From a checkpoint of a small transformer trained on Wikipedia.
Architecture: LayerNorm before each block, rotary positions, no biases in attention or MLP, untied embeddings, normalized queries and keys.
Training: a variant of Muon for these matrices, 359M tokens, 5478 steps.
MLP neurons of a small language model. Each row is named by its layer, matrix (gate and up: input weights) and neuron, and shows model dimensions 48-143. Each number is 128 + 32 x the weight over its row's rms, rounded and kept within 0 to 255. Numbers have three digits each. A neuron's up and down rows have the sign that makes its largest values positive.
After each neuron's rows, "fires in" lists the words (lower case) most often at its 100 highest values on Wikipedia text that the model never trained on. A number after a token or word is its count.

L3.gate218:093114154097127180152131202178097132124095102132133123094204131125186109040114149112152136149166145101167133132141079094105161167108123163154121072139154130060087148149084081077107076083134152115122167129156150089098128165116179091098178079094118135106124148150074131022104114129191145149
L3.up218:139100149158134140153140110063082126107191142214157165108184147083103136125182116100159131113170119150158062165161037070114141191107094192145122142108191095085151153125137079153131163136092162112135094128124100110092114124120127122107121124104187104083113088167132082071141105086148082132
fires in: "known" 24, "made" 21, "created" 10, "translated" 4, "member" 4, "compared" 4

L3.gate388:130164136088113149124162037110149115161070096112093106096130151113061131142182157155069132111096079162149180166115172111106101076081159108104137118075143115122165170192107173069140133120075102083106081125089141129154106149195169150175135104185116092122095159168109122121148118117087158097
L3.up388:131133134177121135142079095132146056160135139115080089103131193155138175117079150133121134090067153204141122191182060154133161133156123124075045163137123147165140137125129127142087065123071097120147113132108112155087028157174122128177123130116115125155146173140132150116156143139078166123
fires in: "southern" 15, "two" 10, "to" 8, "western" 7, "different" 7, "spent" 4

L7.gate9:181124134171072086097082120086106096125122175122071095128131173166141139060183164126151094179110095108101133141065211144074139082159155152082123166164136133161152123110100202142127142114185135071136127116061126098152121139156157160133139141140131123132106120138131148146151146131073121111
L7.up9:120088141130151150064099138096122166142118103126132126153132195114092114110125110169120151097109164057146133112120120182111180129162140104095154127137078157084113141142115171112109120064137056145115172109149137155140115146123166056154119088159136224101170114172125145093141094091084163093
fires in: "about" 27, "because" 18, "since" 16, "early" 7, "according" 5, "above" 4

L4.gate199:093071210069141140167142150091155114076088179131111131153069122162139126137142133112094087132155082149090184153121107147138113174141081098096149104188174162155154065102084115123096078125116080114156127125125109159163120160141162178080125171129186140143095109204163132176101148112076130125
L4.up199:172135063090087131121129151174170143150158113127142114177145128064107078140153124164119077133144135084110145198157149140157138118117123140165115151157128122066074138164110134151073095165149082136143099112193131119140138189104115116110150044132102133154114130117125105127123108138132061129
fires in: "october" 31, "race" 6, "oct" 4, "rights" 4, "round" 4, "right" 4

L3.gate115:176135127096128093135063111128132137110074078108112084130079146115118161181146161127158201103100128109142160202045112115098119181134092099092152121179145125144094120084163141117118173172180087117117124098089119105097196148124135192164114085141096097184128150075117144138142070097090149119
L3.up115:109121138124155081078125115185068143151122173144124234101093099086101136112097091111158127099073136145082191073177119106104138137059138091141144121100133142163108187137135133121116129133154149090136069156170187118110116113086110117102105146196108130095135120143130141138192090174096157148
fires in: "during" 29, "four" 19, "winner" 9

L7.gate395:128095140153132138117121121156099128129092128116170109161142152172158119117088138154178131198084154132064109101138131090191105114186151148163128158151119192147132054129147074093150151107092142119119147116139140117080167124107122140164161120145110088179096105049142027088160106130138108195
L7.up395:138119109186081180156156125153102144114132154139099141156102050120096115171133097138148142139072093088189127105113079160132096182115147099175119184096092070108098140126098138140120116181203139096151068099112085092100134116104107155137133120161136155179085184160189181122098130087144170071
fires in: "series" 21, "also" 19, "work" 7, "album" 6, "label" 4

L2.gate381:099129133140108102138078150095148169161133150131146170082109119149165107149146143154140117106104064139129079091169131157097185054096141133083147157132171155184186094114134108177139148162164106118139126081101095105127144191111164130162098151098154104139110099152091118130110116134112134166
L2.up381:112131111106109171059116111093105077122106130104185114138169130135124112199132116126209066122085063117160129109055133174101156095074126112087155139173141151135157092144142179183119157169154116107149105068122102103128076139163175166138108107149112097169064126160104056148100181090182152192
fires in: "college" 26, "year" 13, "league" 13, "africa" 11

L7.gate59:140141191142157180113133090107138186147140108165144120114114124178099156150136058146125107184162091146152033157149109060106045125183141144181158105137163191141079071146141106108138154119155150116159128132128181104148194147127106150094098133130107100155171104161088105106123141062064114100
L7.up59:113088080142047082123120135163163179080157132152180156122126181100138156152144141155135104155106194157118114139171173102118189135107123164112056102159105087106128159177182078227158088166168149125145170110094171108087141140110099119094118146115206127158095123118096169088154085109152116151
fires in: "november" 18, "october" 14, "february" 13, "to" 12, "and" 7

L4.gate97:137099121131103141119130156127063162133133162106111161118099149091124061102107065079105064118069107069083106107120166171139107092094146159160115136111171146112190144134133139170149108119176142122160134172159122142145059173172150127103111122162180106140071138110090138124083073144158149125
L4.up97:130108192152051114128160126105105121109171125067118177228110103125105052124102118139114106131121101162157118185155156111147167193151092115134093138102079121122138137168114118159147076150105135058117141117107112187178122124115153097137121060133114096167169126093097155117145128132135086144
fires in: "october" 31, "life" 8, "functions" 7, "california" 6, "arctic" 4, "oct" 4

L3.gate331:136106173106176127104144192126120134078106173142174115151093082090125120125111051167094137128118158118146157106087117076167106108107057177136092052116157161127159114127144178118158184135185107133161137181147134128167117174184152108091126109144156087124106126219125118171091132154106095133
L3.up331:125116170135117077194129106076131079051108108196171081118102103169154097121098129073121109126085099108116147161131143156138139127154115162164090102144147150128061099174169059125131057125121102119142121096146089107151103105128132089135132179141150081124087181105126134209120113104099125127
fires in: "october" 25, "known" 19, "lag" 5, "separate" 4, "second" 4, "oct" 4

L12.gate173:122089064137110147153115123165121114122128093114174100083137058101157142116123106142058133127074118133111182102135095128113099108116159104101045133148090126165162153086129100089139139184089118143174134111149092127154127133131175132165155082115103184148159086157134126135126164079124142162
L12.up173:165162153168095117198139165142144158127074124140086152113161076112094162133120118038155089113145053129218190165141134148074119110101100140108135164117083084139137162141135134132152057156082133142129105102128105129169194117109137102179173120149117073129095137156103210105104124131176106161
fires in: "can" 27, "would" 15, "could" 11, "will" 8, "not" 7

L8.gate213:092053130141133149129110132159105091160132136149107167135154124194096159173172101158099194090188123129153104086112077062149093160140212080176093098158119143091095103174118171146127197146123122121149117093156151123121135124141052115025041132159130113143135113122097111143180137095116139142
L8.up213:169106114142108155125099149134114176170126127153137072150099093201161164134103079131140092067144168124117114174143166107140078138081139202155173112113158176146095133144173140187073183106170179132119088135153133135073112179112038117133117141163113126147152156108158099039104121093146095163
fires in: "and" 36, "to" 16, "as" 9, "egypt" 5, "rural" 4